From a checkpoint of a small transformer trained on Wikipedia.
Architecture: learned positions, biases, tied embeddings.
Training: 637M tokens, 4862 steps.
MLP neurons of a small language model. Each row is named by its layer, matrix (up: input weights; down: output weights) and neuron, and shows model dimensions 112-207. Each number is 128 + 24 x the weight over its row's rms, rounded and kept within 0 to 255. Numbers have three digits each.
After each neuron's rows, "fires on" lists the tokens most often at its 100 highest values on Wikipedia text that the model never trained on. A number after a token or word is its count.

L4.up965:158113121088122094171157131162111175142139148128151157093143132149071133172168112149129106141117174105137117127096122119143163144119122147168131134105098128151104146159114112117135136135130122130102106096140145091120148172103110126116142160071133140140118149105113134117155115117105142140
L4.down965:117103091156151129145118167131117109131133130153113140156102125108152116096166149118097150113129118134126131151132105127106110130144122119116109127108123140142134152112107146124071147137110109106153136133089115155124103150108138139162085120138077117160134104133084134118147110092140136164
fires on: "ed" 31, "and" 12, "red" 9, "ent" 8, "un" 7

L2.up626:103162118117128103100133133115098133153089167112130168094102131185195142127123113127161134146137194149123132123158118079137179098097123111112163130153129124112126150125127140182117141116103101092137119096136111154143135133126097133089185097113127116100135107143152129174131108163121136086
L2.down626:168139170180105129148129115119069161174133114127162120061123130152146133126070144124093106122156111128132108124143148148141094127101141135125143104096119128144108122121131095158104140135100129129167122095142129166129111130116100145149125157077142107141135110115121136133123133116150106145
fires on: "es" 29, " also" 9, "ities" 7, " to" 7, " not" 5

L4.up963:115135128103121098140151141158218170100108157114132118128126133132147109092122153140179118167146093129106141149140123133088135133118118145155139148136119130136143166114160112117151117118120148144088126068144087151117157155156133119175135107104124095125100133142130128137119131115109115119
L4.down963:127151117154140097140116116153176164122135127119166166150133123100122130144138124135134127148155119131131158114107133109153128137107166144113121119113102118116180146164108103095123100110118131179083184082116129101138102111122151116134115102132153120100086123122116121137110146139159173111
fires on: " " 20, "ing" 13, "er" 11, "cast" 7, "ian" 6

L4.up104:126085144150109119125131120153146121156141118075131142114103126132147125107130113198106124116119087122136160158175124141124139142142109100113147129112141137143180167118130106127126112174107155129124135114086096122122163127115185105089174151153129129155110160138115143180123162115111115149
L4.down104:118129142088082132141127119124130149152089135192081149128146144111136159110163115141111154128108124130128110121121114098117112104114078097102154135147152133150100129116090097145096154138107111123131131105114153110136161131108110121147123100086107089115163160121151126124138115133115151156
fires on: "s" 33, "pen" 7, "g" 6, "ch" 6, "-" 4, "t" 4

L4.up800:106167077136081126111124103119145137159122137127158126088122145118130132144120156151144116145124124116134114131171120129147125145143133138146112133127093181130120169111158131204119128149152117156085125086139154136115123107137129098132128131149139133130099080094113130113141155129161134107
L4.down800:139153136143129074158148134112147124113140111113131165166150105139154159105139086117138119171126129120122128158140123138138128106139157112153139139097119183097154137131145089099103125142141151099063079140162091106084131124145155135110112157101166164113140079140139089097158169175118144144
fires on: "==" 34, "ing" 14, " film" 6, " ==" 5, "op" 5

L5.up78:160154152115163107116141149142147115109153154154116141167093099114179106115130115139137107133158141060157153114116113102172151146118105110174137124096172122123081134151151120180094163125069137143118163084102120091149097121071121136140144085122100131123135122118139114160114143138119129130
L5.down78:142126128130124172170096145131142127171147160110180125088144123118069151077097114146139130130064152131126119143115135128086108102136130120148121083150110119148137109103120163112159133083106099116119140161122143124155137131143159118139101175117162121139100101133117160123150168101114114132
fires on: "st" 13, "==" 12, "-" 12, "===" 9, " P" 8

L4.up727:139142115158151106116116108136103151122109105119146136169100130160122115120120112153119104117191098087123108124142127129156191164088108102109112072114174135161113134072193139135156135105137141145128138082171116084138117153126131129110153163125115131117156119144113130096141171169126091130
L4.down727:126107142144122144157129151113159154118144135105140082131133141143152156096164165147102131130144156152150140126155131094092064113114109119099122153132130166134162124126140083143136158125117121137085130168140107146138103139133116084116170091085148136155120162143153152122118133144126117042
fires on: "in" 26, "ar" 15, "er" 12, "li" 9, "op" 5

L5.up373:141133104126141107120124134134148137109140144155129160132124134132141102061129114127134150138094141107099109136148106189133096099117133126114129169100137115103153077158087155163124159171127137116110090116144148123152139053102098160130176116139135126112145132157125114136138150114108064189
L5.down373:129121149141104134131132115113128140106132141145132153070117143136154115108128128133170111113100140105119179087084108124123147094110130122083139088109137152162130125138095138108186137091116137111137095124142117147135124133127127136113108152127156103135114128165120159135121102099152137149
fires on: "w" 24, "l" 20, "v" 12, "n" 7, "k" 7, "el" 4

L2.up994:110126123144144151098155105117136102089145104133103138139101167112159126159154146120179141159148119114128104092132061093087123113142133113151161154153117131096124114152141133135188118139099122119128133105137104136187162109191115096142127118123094135102145138126119188073173124109134062133
L2.down994:132123122124144151102127103139137147101130176160120114078143142122111141129149122123086106148150080185137112165096109103172124149169118119168153138138122172101182135111191138161171112092131114125107105091117147126139101101140168135148091120134139119116131108107149143099091118120130129110
fires on: " V" 18, " Ho" 11, " Gu" 10, " C" 9, " F" 6, " K" 6

L5.up524:101097180168127158121128174168118101107112153077122151153119147117167122148121091114146101136156130125121149130112112098103079052141169151119103142134155143090100131145115144117139120095092116145120128101134125092121105137062127123139089110117114147108100171141130099134167117142146133107
L5.down524:141141106103160148119142100138141169125120129111143069113115134120077086121105123107110123120133131100137139107130112127156114127096118120150124148113141100132164136125134079149125129131104114125168127183132153147142108139136103131153079207150092130108103114140111174160106122137146127091
fires on: "k" 16, "ur" 12, " medal" 11, " C" 6, " O" 6

L4.up961:131178110086135170126144110113114092134126149137117136119110123132145088106133112108110111092127153118131176104194150117083108111123105101106108141115128107124072128095120168135117141159138120095150106110124115145130127132125164150121140122132107104129142116137120111149105081125160138111
L4.down961:144138159119127129110099146162145148139142167090137124127133129121103129123102146169160090141126140148115143172067129142140122131089145128138155151144165151108140126097158128132188109076136088117094134160153108147162158158129148126226126126179155099151104163126152142133132107167133142163
fires on: "an" 23, "v" 12, "les" 8, "k" 8, "N" 7

L4.up683:130108153150140148165099140105105152080140118116072132117149095136110126102120149121118148114137131138085168083141161135150095106130133160086118113129134124082129124148120149108096127142085104142128110156109130160116065137138102108127094162106135144122129093137123126103109121140141166150
L4.down683:095108107145112138128090136141137095122139119137151101122114140122148177091117140089142133127156121150157090143165136085182133119136118114128138100158123104145148066113147133107141142121117076137157090104133095133122088092122118117095121147132134141138125108124136089127124125054113170127
fires on: " R" 32, "M" 10, " Dr" 9, " Robert" 8, "R" 6

L4.up99:130112152114098170092137206142102144131113114125129115139103160119118147144118129118121139159101098139085140108143153151092153137154129107155105121127159127114170147102151157174111078110154152122139174152127158130130128122181151141088137130096137144115109150162110174131116165120115135141
L4.down99:111115154124134166143117179109118142106106136162112141118164131119083147114077170106138124136155119129161140138153143180096110109137103127120107102140164082114117140142147125100133152106136167111118122112123142125172116111114117135177126164109119143080110136131132103188106151127098167088
fires on: "tra" 42, " Tra" 15, "e" 10, "gra" 9, "s" 4, " was" 4

L2.up579:112050151137142134132097147150132121133122130135118098145090161116139071126138161145140136142169142115104119149133147149135095135092124121181114117143111162187148122150120123086121152131134136088176126136097128115124142135126148118160132085104128101149134122151125107136127128124117153151
L2.down579:125171117143139136126080160064151120147111149104145141103159094109150138109154139143153139130146123122116126135162090149097086120096129126124158123129143099129132109115109078128133159096110121157074133108104122168104149142129129092121145132129123108138101162146113170156091090124110079132
fires on: "mo" 74, "ot" 6, "it" 5, "S" 4

L2.up539:164135180082124143114094102131101113103120147084063102140099138139105156136139095120104107099133112114118153132101121074110138128119136113145143122125150125207155066139163127142125107189110106127113123144147110130172135097135120169132136139133136155110126168147103151153129099126131081156
L2.down539:113192162152152142102172102146107106089131160113116127107134123133126130189107160083130149146112121130100109160103147092107141142120132153143094122140162090100172122128077116118145101133135116125126133128142132137144079121125138156156172143117124112101080134162134110134132157164154060181
fires on: " K" 38, " B" 12, "2" 8, "C" 7, "K" 4

L4.up447:150149128141097114133160114125135093144164094134136128151128123135145174113112129141150140107114160082123125094111113127141132151138143082167154115130115148144095155123102131126105133119108125135171151090136175093106104163147110139130124121109128136125153116112096159122143138119098114160
L4.down447:151143147152149118148131088100120139144145101131128096143154133156132174087106171095173102156084109118131143130100173091111112126124147130158117094125111109124140064148100119123160120124148100147112140123140146115142202135138160135150131100162090142170164103122129125165127152127104176153
fires on: " Go" 18, "." 14, "id" 11, "it" 10, "li" 9, " se" 7

L4.up49:151104137165163117108142113151155164139113088113172173137093154123138136109164117114154150124184146154129104147163130095147111133133083098120107116128130165202175118087125094100124149129123094100147126085117116137095139158140133121120131145130153143117137149164152184160129136128130143119
L4.down49:122144127120148090148140163137115128156089139156144116175105164115191112132174134111147140126125150098181125157151135099085123105110136135151127113155135175131108094137095089081125080110139122165141148143124128138171132102097153125168162169124101106109114133137129149090154162157110126136
fires on: " |" 52, "/" 14, "s" 6, "ult" 5, "f" 4, "g" 4

L4.up772:123119102121147112163141150123134140101147081123105175088088134149123119098136162138117130095137140155130178145132134133147151134126134090111101114126129128122151137104110129150121122145121119132113101151116156094165115146109126110151119120135101154109101164144135126101129169123115126094
L4.down772:128116130145101123112128129143140112134088110144110146126142122122075147175108092133131119135146100135080127138119169117111140170154096120110120128132164123157144127127122110130162128147146133118134080146090124127140155169158167163141140092145069134137093097118158083092140149124159114104
fires on: "an" 16, "am" 9, "co" 8, "ne" 8, "c" 5, "hi" 4

L4.up68:107141116125126104139135106094119089132135117119102173149120132128154146145113133117131146118161110123137150036139097090123145092102174091127122133096119116135097167168084116109114129157125137168079062165092126155149093144127109130187097104147140129122139133107102077161141115115112137090
L4.down68:114127140097106136136142124116107140127145141138159143093138103136088127139118157102095148164142141146120163086096119136121106136126118138158125131140097083130118114173171132095149123144127136107177117156160142138167153152131125121131139131105120082150091129138123123122125133140124129124
fires on: "il" 34, "form" 12, "la" 9, " Ta" 9, " " 6, "n" 5

L2.up651:065139118159125158096166089128181134092115135152105145140132111156079135166146145108139135144168142158096151134121135101157139165144138105137082136144139139158147153152130148173098136115096128142153138160110169100139164137126165120115131149124113148174163126139154137112100099150107150096
L2.down651:080166185155120122118155149140118112149124146109110103097137118133103138126102092150158120124143129129148129140148150136149109135129123114101100166148143125131136101108109104151090129134198134116136089130125116124132127114122117084126103096136145089114111110115168140118116126161119142137
fires on: "ad" 28, "ck" 27, "en" 26, "ack" 13

L5.up880:165146142124121144173115148122142144123152128119115150129098101140088131169141112158123126142137076125115134092122139103111148087173105107150144156129102124171135143087130167102132095143114129094114096141065161162122158160112121152143077126093105124110082146085138108127125144113111134106
L5.down880:120099090072141181133065139150144095140088079137111142100145161100166116141110156089154164073158082134111136111104136111113166098117159144117150155113139131110136135144158116120131123119128156115135133146120122101083149086122116101123175120127156130111117102127128172146175116132187126109
fires on: "n" 13, "u" 11, " as" 10, "b" 8, "g" 8, "s" 7

L4.up1009:131131103172116153128128102134130125129134103112132156125181129111157104130134097122099149130120127133112120114121101129136096153131076114112138117122135112130137121154124132118103170118119123107118155175131138106111106102166107166184140112207151095115129135099148149079097139132172139102
L4.down1009:121135124114093143129137140153101119153114148102132118095094172130146116139172125114142139110171155110148162144079116108149145101124086127124136115128119117143121153137110156066079140097146115098186112127098124106152152154101104181138096104113120101121108105121152126057104154086118092144
fires on: "l" 24, "m" 13, "re" 9, "k" 9, "c" 5

L2.up957:152139099117154129153153141137122107126128147152173116178200128129123111112106132102161122101143151119140105136159129103164161139160087152096110043154143145109116146155157090089137100151121118106102149094108110129134142125147104124132117141134138093157127131198129150069145124097165076138
L2.down957:145117083105149172141121108132159095152121124141128122150122121145138110160131146146166061123171150116140101084131105121123136144094158126106094124109115116099065098111083150105114165102117075074142143107107108141108133136114111136133148119104099175126164120157109149128142131095106134154
fires on: " Ch" 24, " to" 15, " have" 7, " Win" 7, " was" 7, " is" 6

L2.up178:081144132123160163094163119133125118166136131165097112079133180151138131140107152157126149147112144113143130111149105119076078164122089107122113125131168148123161115132138166149113140143133117133131152129135128095111120168172125152154119112137119128118118137089128129108110128109117124144
L2.down178:097118096131102100130142141118114111127073172099131172161120105101125187132161150125102123096165085108105138177111100105098141090106088106131121116150110089090156138126119080110173105078121111129142112135129114122150164084143117110120113102131147159136140144146094118097108148129111143163
fires on: "c" 62, "it" 38

L4.up733:136100124129097133119103141142146135172164117166110194139143120134149098144114121125119114099191088127082139133093147116147170157132142136150098111127160077105129125138109111108124132186164115131138110124142120097128122094151120076123082110066152133130130120130154146091120125126113140116
L4.down733:123123120084159180140126102122155121106127199125124147144091098132103142172139089095121121143108149149156125144137110130146076149132118096147097081131150126153159162099111144114113131130095116135144137103146153152138148123105150140128074129138130098104129162120178135112107106102126093150
fires on: "na" 26, "ra" 22, "a" 10, "va" 6

L2.up884:135127158124134126091152148138120099127113131108124165136093126101176123146072116079162147109139159131139143149104093088064142147117136135125110071093124159133145089130150114134132150108110119133135098140120129115170156185130130109101168118104141134135157118129077191118157128122124149129
L2.down884:155164162115166166125135119113100113119135126141139159120108094109180168165127115187142149156100091110158094121091122073150162130129111115133156117134108115153159120154126156149076116122118151109161128143143176108100123090129102129102167097117151146122108129178139095129115158179090096167
fires on: "t" 15, " as" 13, "ly" 13, "ing" 12, " As" 11, "ign" 6

L5.up886:133093153122111126106191102086124135159104144134126185122088138112114087117111137125133129130164116155148151133126093099152120114082158155138150124084151111125103133151153097119102103166088144126121097146096157089166112110085082136108096134111127102140085110131126125102134142123125150141
L5.down886:122122146125118131103131143141141120095189138115161107158129137135100073132110092120132117101126118095112158138107171172119137114123116105137137098138139105159137082088112130092133139141142105120167144118142148111071136111125102119114134180081155141108147144133107126115141127142149104142
fires on: "st" 28, "-" 25, "or" 16, "li" 8, "t" 7, "ch" 4

L5.up915:143126114164153120115108107137129123089132102096145095130110098158130129113095152123113139101124138113148114142105101114114137137103138116116155120128162146152087110085108140107134095183138125144098115149072123143127150168089116143140095128132122120143101134114154106120121149073147142125
L5.down915:108113102122106169134109166111149115135102114134099118136105099079147119119130130152138131140136131121163104125156094151100135094165148175134116160091120089095192143126126112130079142140133135125157101123131164122163122129090177101160073123154127131108101111123122114124169142143123116130
fires on: "ma" 18, "e" 17, "u" 9, "at" 9, "hi" 7, " University" 7

L4.up702:132146109115141127089093141171145124131130173128151088111097142150144151145154125144138090128144142111120133103162125115167079165120133150106148132115110077108176143128140152146128137088153140091107120136154147104141152137127126102179130135141133101138150167119102134142210120108131147166
L4.down702:129132106110140129100129114121126120162116142114115107111124152093132128107112057174161143109125135104117122131124106140074097090102112143097094093116125157118145142069165125098119114128168154142138155138120140097137125154087156125133099155115172163131116156171148089095137087158081123118
fires on: "ent" 12, "ative" 11, " New" 10, " free" 9, " Nor" 8

L4.up761:094120105147108102109178130144144143111105125141072142073181133131125101110093158154108115148134152107149128111129133121104123128129081143147125166136126113112145135117090168101142153149148127110138165133124151152095142133125119121084114140166102125132163164135120103154107201126125147116
L4.down761:110128157141119138102141138121196132118125103122130124149050162126138114111139160135102146120088117143123135147133115129109114091117152124182120110144116085139169104140085136131125129112112103119108141144131142123119075128098100084081111147101107146129124114122054122145113160130119140134
fires on: "p" 33, "c" 12, "%" 12, "pe" 4

L4.up707:158079110125121115160118176125085075150116129160152122138116184115161134084055143121116105145146161091126111132132117181081167108136148125064149129129165098103093094100101173126122119121161104113163138128115167138127144117108149120135138151075133122109111098136119101136128129099116136107
L4.down707:103102151100094148149093131128166120124102141132134120098140138139136126103156121112120192098107106142094147086191123142105111120130101099129098121150121120095120133115177118136149149056110146128131154116128161114144121144103152108123141121157104146141111146134194122133169140113117166084
fires on: "." 18, "e" 18, "re" 12, "ra" 8, "an" 7, "se" 5

L5.up812:136129171127177100097152101098131165141102108154126105129109140114156138173106139095128189111087119125119133133173128099137085144129126082122188104164081117124098161131165112130156109126095128154118104118140083136121122135138176156122108081158124120159157167161124147074082141135168110138
L5.down812:151161117144154059166104141165117135117139138126144115124105118137077131121150155117131121139131079161138099103086129157116106135147115140138127137128079139087133104100141172095097147122166126097101089123120129161129124128103108177168137144161144150139100124120137124116140163145131084113
fires on: "j" 14, "t" 9, "ve" 9, "h" 8, "ch" 8, "ttle" 8

L4.up555:138108123123132081108124146160136102130121126136137126177119143134123159125075148097137162134127091127123139102136136136153129130148107134129107156113099123121149123134100114137184138125116128143081099066089126113141074094145076146124145133127108104123095144143144187139184131111079150146
L4.down555:104125170127135158149139103121110112126165107137179114124116157149121115089097122109128106122140171114147135088092131110156127108118092121118124126134088127121142148088090147124118147144175148177100190128144106124125108141174161132119137130109160130145121066156116131133118137126155103128
fires on: " —" 53, " in" 17, " play" 4

L4.up594:187113123112111135143139167155133147119147121133099172116159129140070122134115113091154118121143163099139151124153112130092127150110084184118153116095132139128139132133077166134122091137122078121156139135142117137116163115143099163088106211098123115103129145078107089111179127149121156136
L4.down594:114108121161163135131097126104099131108101159116140122127166170110155171108170129115122091180131147093149088161110094195174128138106149100149130134135103120070127113140136121108103180140129151115129112095102115107128154136155130106092124144141153139150143098149085123140076147116074124136
fires on: "ed" 15, "n" 9, "th" 8, "ent" 7, " and" 7, "our" 7

L2.up213:158129113183162153133110129157141165088145180152111127151145107093063100141101114121153094152186140124119129159160079120151148107146080113103142075103156115177146151125126149110138096116101140160128089134111149132101146118195126148130111164144125109128130125156158171126105095100156105120
L2.down213:131193163156156143101114138115106101141089102157164139158140094133145171156105111110140147139137103105124145129093113117155094129106115160132130097142121181113145122127136136106095132137107129152139099123118145118112139110125145173111141071145090132121109161158121126082115153165131128100
fires on: " was" 17, " (" 17, " is" 15, ":" 14, " or" 9, " some" 6

L4.up785:090119102174124134195116157137145124134122104133120138113101126157123127032130149150127147145139135145110131115119108140102125095107134152090121143099170125109138172132110118130140090197141134123109089138187128102113117155072121151103144133146082165092145114138106139110172131129115121116
L4.down785:116137176142116134157139169147132145096116127078139085154139152154125122099139125155121157138132153137138164117131141118120156141140120105098121144114152171109147130145133161103147121154128112122114161107173126080155153085113115114121146118157147121100101092126130152124134088164087117132
fires on: " w" 35, " W" 25, " Ra" 16, "ra" 13

L4.up664:185098127179119093118128108129129127083142131106122137118141135143108155129118089135145145155092095102137150093168130122138098124132096167126200099127156123170133167110116127164129132132131118151109151120089097129100112123116145152138109117133134128146089106150142162120101111140114166161
L4.down664:140154117128133159138162130189144142172151131145152172114157124100149169152113138106150100121150130167165127132105126126116084144096161119145090150136143118120149089121136134137115131123115124122130115126146111140129103077133126137137104105106108096154113133096140170081119168132130147152
fires on: " mo" 23, " h" 12, " second" 7, "at" 7, " sp" 6, "mo" 4

L2.up120:049157113137156117145164125063119144106102134135112111078095159123156101111146146111077123177113114173112107088104068131121123113103084102109099094133108138113113123164149163115117112119152127155166096146105144147171123140156112103122104124143124119090155121118137133093087120157139167113
L2.down120:122142102114123116171145121068137173104151142105128128118135133113125136133159120153102142139117114174174148156107096144129130131099138137105180166159163126065141152088137139141127147086096143126063104112049108138138123146114156111116121108112102131138121121117125123130091091126142136118
fires on: "c" 44, " He" 22, " Ri" 11, " N" 7

L5.up900:150119144155107160141101112143119124111122097103160144124167134157120113140115122126182182099124158118123110108141095129141156090135130108100123137176132113123143127132157199145115106110141104125139117144090141105118111158104131134153096108157131107158083123111097119055136114094151163135
L5.down900:133140129130083107094147152109156131128144138127119129128124130116152144143112112136077154148123136111111123097108133123159172146112081117116125127069121147080142153090122131097092075106106115098121124127130150107095148146096136112132167163138132147144122131065147119140165124173135163099
fires on: "s" 39, "ed" 17, "n" 12, "at" 10, "ma" 5

L4.up907:150090175113175098137083136112135143143141111115126135142110105139122126128111154123134110134103142132096143132131109135133135055106133131153183141135137143144119118123144173113120117130118117083104132147099119108092144155126094120095118103117122142109077124124097132119128126100132144084
L4.down907:146151101150146114086074138145123107139113143113104156093133144083085063148118186144149128107117104064156117105094133150143133143132117133104142110130110119152119139184104139097106150147138133114105139149130109138149075091107173137112134112149157139138118121097186135094106095132153123192
fires on: "c" 45, "l" 12, "d" 10, "n" 9, " c" 5, "b" 4

L5.up995:116176145110140163100125130121172096111099169111128172143143152117093127123132111149157106153170141128111156131101112124114154125156105154082114122082144151122119159091139113109097141116110119132117143109129127122142130151149133146137095081129164124093092120133136114145152130056114159108
L5.down995:118134123124145129136118135109172135102109100163150165099103102100143097122146153118145118123131151126119127135097166113089120120180175116155111069133130145117117164134120146111147108117160083155166145112091169110132131140115169111107102155126162131106123128099080139114135137111135144127
fires on: " " 30, "le" 25, "te" 11, "o" 9, "ing" 5

L5.up34:179142105127086119111119131157108121138079149112117138110144110129142152132123139106119152154080118129141127150160083169116136139123167133119113108147121123114152125119174102171146122120128121152131164106134123144161112122089127128109113092149150106116130107114124114153115183119149127189
L5.down34:087120113118134133105152104166103142111116117121106124121135141127170116101151160128152130169096090106100118151138189103087097135173153096177136134142127161117137106159135153110135111153167134123086110159112162144102130071137138127124121151082113130158132126142149151148119159106105064128
fires on: " of" 22, "ing" 19, "op" 10, "ed" 7, "ce" 4, "tra" 4

L4.up909:175135132141164126132115093121115143140110122143105130131107153157128100125128122125142154137089156144088136116102138124127137151110152137116147088150103105119152106126142162098135175163118157111130114108136127078139101132164143118115132121194156142116140146144139246125139117150112118118
L4.down909:109108121150113109087130134174115172114152130110107134126088126093105118123138124137121130132103144158106117137139126140134109186119087146132115144108133157080101147182162102120144112081131133170095143147148121137096130093113137106133124084122143123090125117128147118131111119150118150128
fires on: " until" 18, " vi" 15, " had" 14, " year" 7

L4.up437:117139138157130112117124117111138145149091108100122169143089154141124136125129126177135122176127140110126136118150108112161143077115124119105138106166136140181066141114152150153124141128096126152158124123155138161146105124089118154148100113127113151106129144100115097157145088132107108103
L4.down437:121114130127105148146105129117134128129119091121117120147178138105119076098123156147107124124123196129106122149119115188116157155139111095084132122137133070157120108151093108116123115161145109150138124142121105124143128147083173145109108130122124148150113091071127131135164108145121084170
fires on: " " 97

L4.up775:110108086139109107176130115143164127098117120117139115159113118137146096131137101076161149141126173148090130105142109118141153156111131109105166151190171132125143117104114169132118129088125105128101119144101123162113156125123116143150095110152099103163147158127133149154139125111107158109
L4.down775:182152156122120134152079112113153099163140100170147115164094067095130134099132174167103146125127128140135128146167135119131126124139098130098116116110098134117138132115160094119101146098112108128125141149155117163130111098121107108132129165130153165145125122113142132106116121148105104074
fires on: " hold" 16, " Bo" 15, "l" 11, "ed" 10, "k" 7, "ma" 6

L2.up977:135072182123122111116128112158107151174145130151096152146103166125090158104135140121149112154101136134116181114137109108146140198133101129146135097138125132150093164123118139139108159111087130156088117120125115128161141134153150112094140095105148115153127172084169112115137157102135122128
L2.down977:110118146174116113140110139144125116138176122137081106153122155144118127143115128091142113091104195122103126133121103138131170172075189120164119119157076162137149126146149127125144103139180186137134122098139124146130120140122134084080095117141144144117109122109134093088122162121122143150
fires on: "gi" 28, " Pi" 14, "ga" 10, " Si" 8, "ade" 8, " Ya" 6

L4.up947:161138131139115155126113117119123141077116149093120144115132113153096106156119134132171145123158149117110155115158138132142104127160113146125120151124160145173080135120106148152106130089125132132157072143114156148128133087153134177095169097079140144121101078088122134114130124115116154123
L4.down947:121123108125115140147136131122186094176133132166141146135102114126182141148129120158130107119110140162128143173114087131154176145124168139117150093094116146138173111137113140088138132154122171139119148097157140109135155117086135132142115099113074091088119158167137103113127108119114131177
fires on: "at" 37, " di" 11, "mo" 10, "le" 9, " su" 8

L5.up70:128101085133130133113124139159107075163087109121197129151104179115124100120091159073132127124138137126135116137116119083117134167115115148087121111127149091137092113101122147183153092069129129139096134082122131095082142166133133133136099145122152108164147150138114114125121128110149094092
L5.down70:146130173122115136138146103131128123124097165167122169125148114091130159117109133143122117175094134161157100121129117134103124101111110127126165157135151141132148170193090117120138136143123116108137113123120087106124139121126132127111139154127087078150126124113189151148138103109140142163
fires on: "pp" 16, " con" 10, "re" 9, "ra" 8, "er" 5, "li" 5

L2.up956:153132138154038110085111158141153101148119156138130140134126109132133124157154110094185128123148138129129159095111119082137132094120152109097136151132118136125132120104154139118109151109058102107153126128130124129112143158124107163139127152095168094098129116128094155144154137143122126138
L2.down956:107140145102139107140122144139116125118168172108113099159162147097122148149090097134071143111130131093149148133173137131120136135170145162161104108140107156137146124146073144110192066104138149126093131121096147170111135135123135134117116108130124149080075129127098116093181093172159085104
fires on: "ly" 24, "t" 17, "ot" 13, "ic" 10, "tic" 6, "p" 6

L2.up660:125103162108130149113113161132116173149091103116103133186094110155085153129105144128128159129115107132112137122127145126112134103142117135092123091156111126104138162161146134120126135082134173125181113131146156139123143143116127121134164113102149098143088129152115099119142099113179089144
L2.down660:126094175157112146159136101090110146143143087129143130123166113128167161128125162088113131166136163153132128121131136141104109104133114143118090161140164142089137096133142136148135090086180122146114134107078152102147153116099147128124131130164087154107141119144098082139102166143140138091
fires on: "e" 39, "re" 14, "o" 6

L5.up286:139128143129139142115112117099172151179151105114157104144140121125142119112126118117139154099116115122127113157137162100108131146153172141135121104102134125104143137118086133162157128087127155107122145139155099122096157198137135128162151139123082129128131139122139092100133109115103111134
L5.down286:118137115124124149105160121134137102096160145118160159113080132142165167117152155115161129117145118183129136098061112117155151107125083129139100152158123136117102111055131153107072108122098088137096115154155154137139109089102080121186099111128169161145168139095113123124129132070134121137
fires on: "us" 26, " not" 13, "al" 10, " or" 9, "pe" 9, "que" 6

L2.up961:163129168174140130109150134090109159151140131110045163113114170133136160122172129153115139153121116101133154119136152144165096158100160134157172120137120144159083142131145124100133142139150147100147167135149144127184101144157115103111135136123121105068123178184114159160112102126123129106
L2.down961:139092151183147139134139089133122130141161138141127163160122114129144169136120144176105108142100148132070102141113162133123160166111119057145138191097174087144131077140144142089169124142119170109140123160155139093170147082170157110128099058153109136108116115123095128163126093150096120141
fires on: " g" 23, "lo" 20, "ce" 14, " Val" 7, "ville" 7, " ca" 7

L4.up529:111115122119104141160142171108159085124098192196135117104123154130175136145144126117125068132181094146149145092117102103134115122151120148129164140129153122081094123155076159147123105139113129095141154125110135137122116103139122139127107142062152122146142123111090132082137102123118124158
L4.down529:153112104132107121127147154140091095108129148101095141113162127164148159096089120129118116126143128116126159104093155164156159145108154122121148148118108123132145178132124112133168102164100169177154156166151131132096157130135104117117105130114155086102124099102127177164116094138104144102
fires on: "om" 15, "al" 15, "ur" 13, "ar" 13, "it" 12, "t" 8

L4.up852:165115128115151152169123132114110141122124149084112077087159132116148148110147103144090123113124133076074148138125149168108130104132169120102167126105156138135128131166099143115133078075145089150162149175099111135174140127124145122098157136081126162126131111124118137153138126129115140168
L4.down852:119111118116147122131132121126143113122116138149151123155102090133128125115125129154125110132134085127165130107135133124108131121109148134113122150117152154103163159108087138144127143095136123129162139108139123141157168129097177103146112098105127105118134124111132083084165138121136151123
fires on: " He" 32, "re" 11, "ent" 10, "se" 8, "c" 4, "ce" 4

L4.up354:144102148163118149196092120107108160192109133122102130143112182106158109138164117134113131141117106123116153105080151099139125114114142138148146090098078174154159152159148134112185136108159149176116101139155109138134102122102106155114117128124121138118128119141107180130143133147111120163
L4.down354:138160124128102127155110113079126119112125145141151200142149093115115173154157149130110141127080129126097160105129105157132130118100148121099066157146159109138150133099188144157119128143124134136125115154124108131139128113188112104133145120139093115100132049153105137129180094142110149143
fires on: "co" 22, "lo" 16, "mo" 14, "ca" 12, " ca" 12, "ho" 7

L5.up485:164124204110096123122147152146057155124163102104095117143128115147094117137123128130119129156160099152112139150141141095127136134098164105129126098132159164133195150115149159110093094201068162116103126145095139136120147102107115097171099153117111103140117142118130163155133122180105142141
L5.down485:118082144167112134112123069135136112138145137094149138164093113160153128153116083102088156112085115139148144123085150092106096142117149130140159116133129104151108090103068121128112120109141133126094119185096140152121106187093097131126144145111145138132160137112160135146149123121108106126
fires on: "s" 34, "al" 21, "ra" 10, "t" 6

L4.up475:167080141146146093155085122106104132139089110127143178135152125171159155129110128178142127107092151089130122118151095188150156101143148092154098132128076111153119154160094185120145159136131088126119134140136159122139116138126140148118115157102115073124125092146105158120171164157130122150
L4.down475:119109177120135112113129127110124155115130124125135149161114148101076156099121126118137109126130116140103137099110158101126163165120091149180104140167135113126086135113128150141160131132154151134123137111101150127073097105122138098169075101121173159093091091137097126097113115144125173126
fires on: "re" 22, "it" 13, "li" 12, "ill" 11, "fe" 9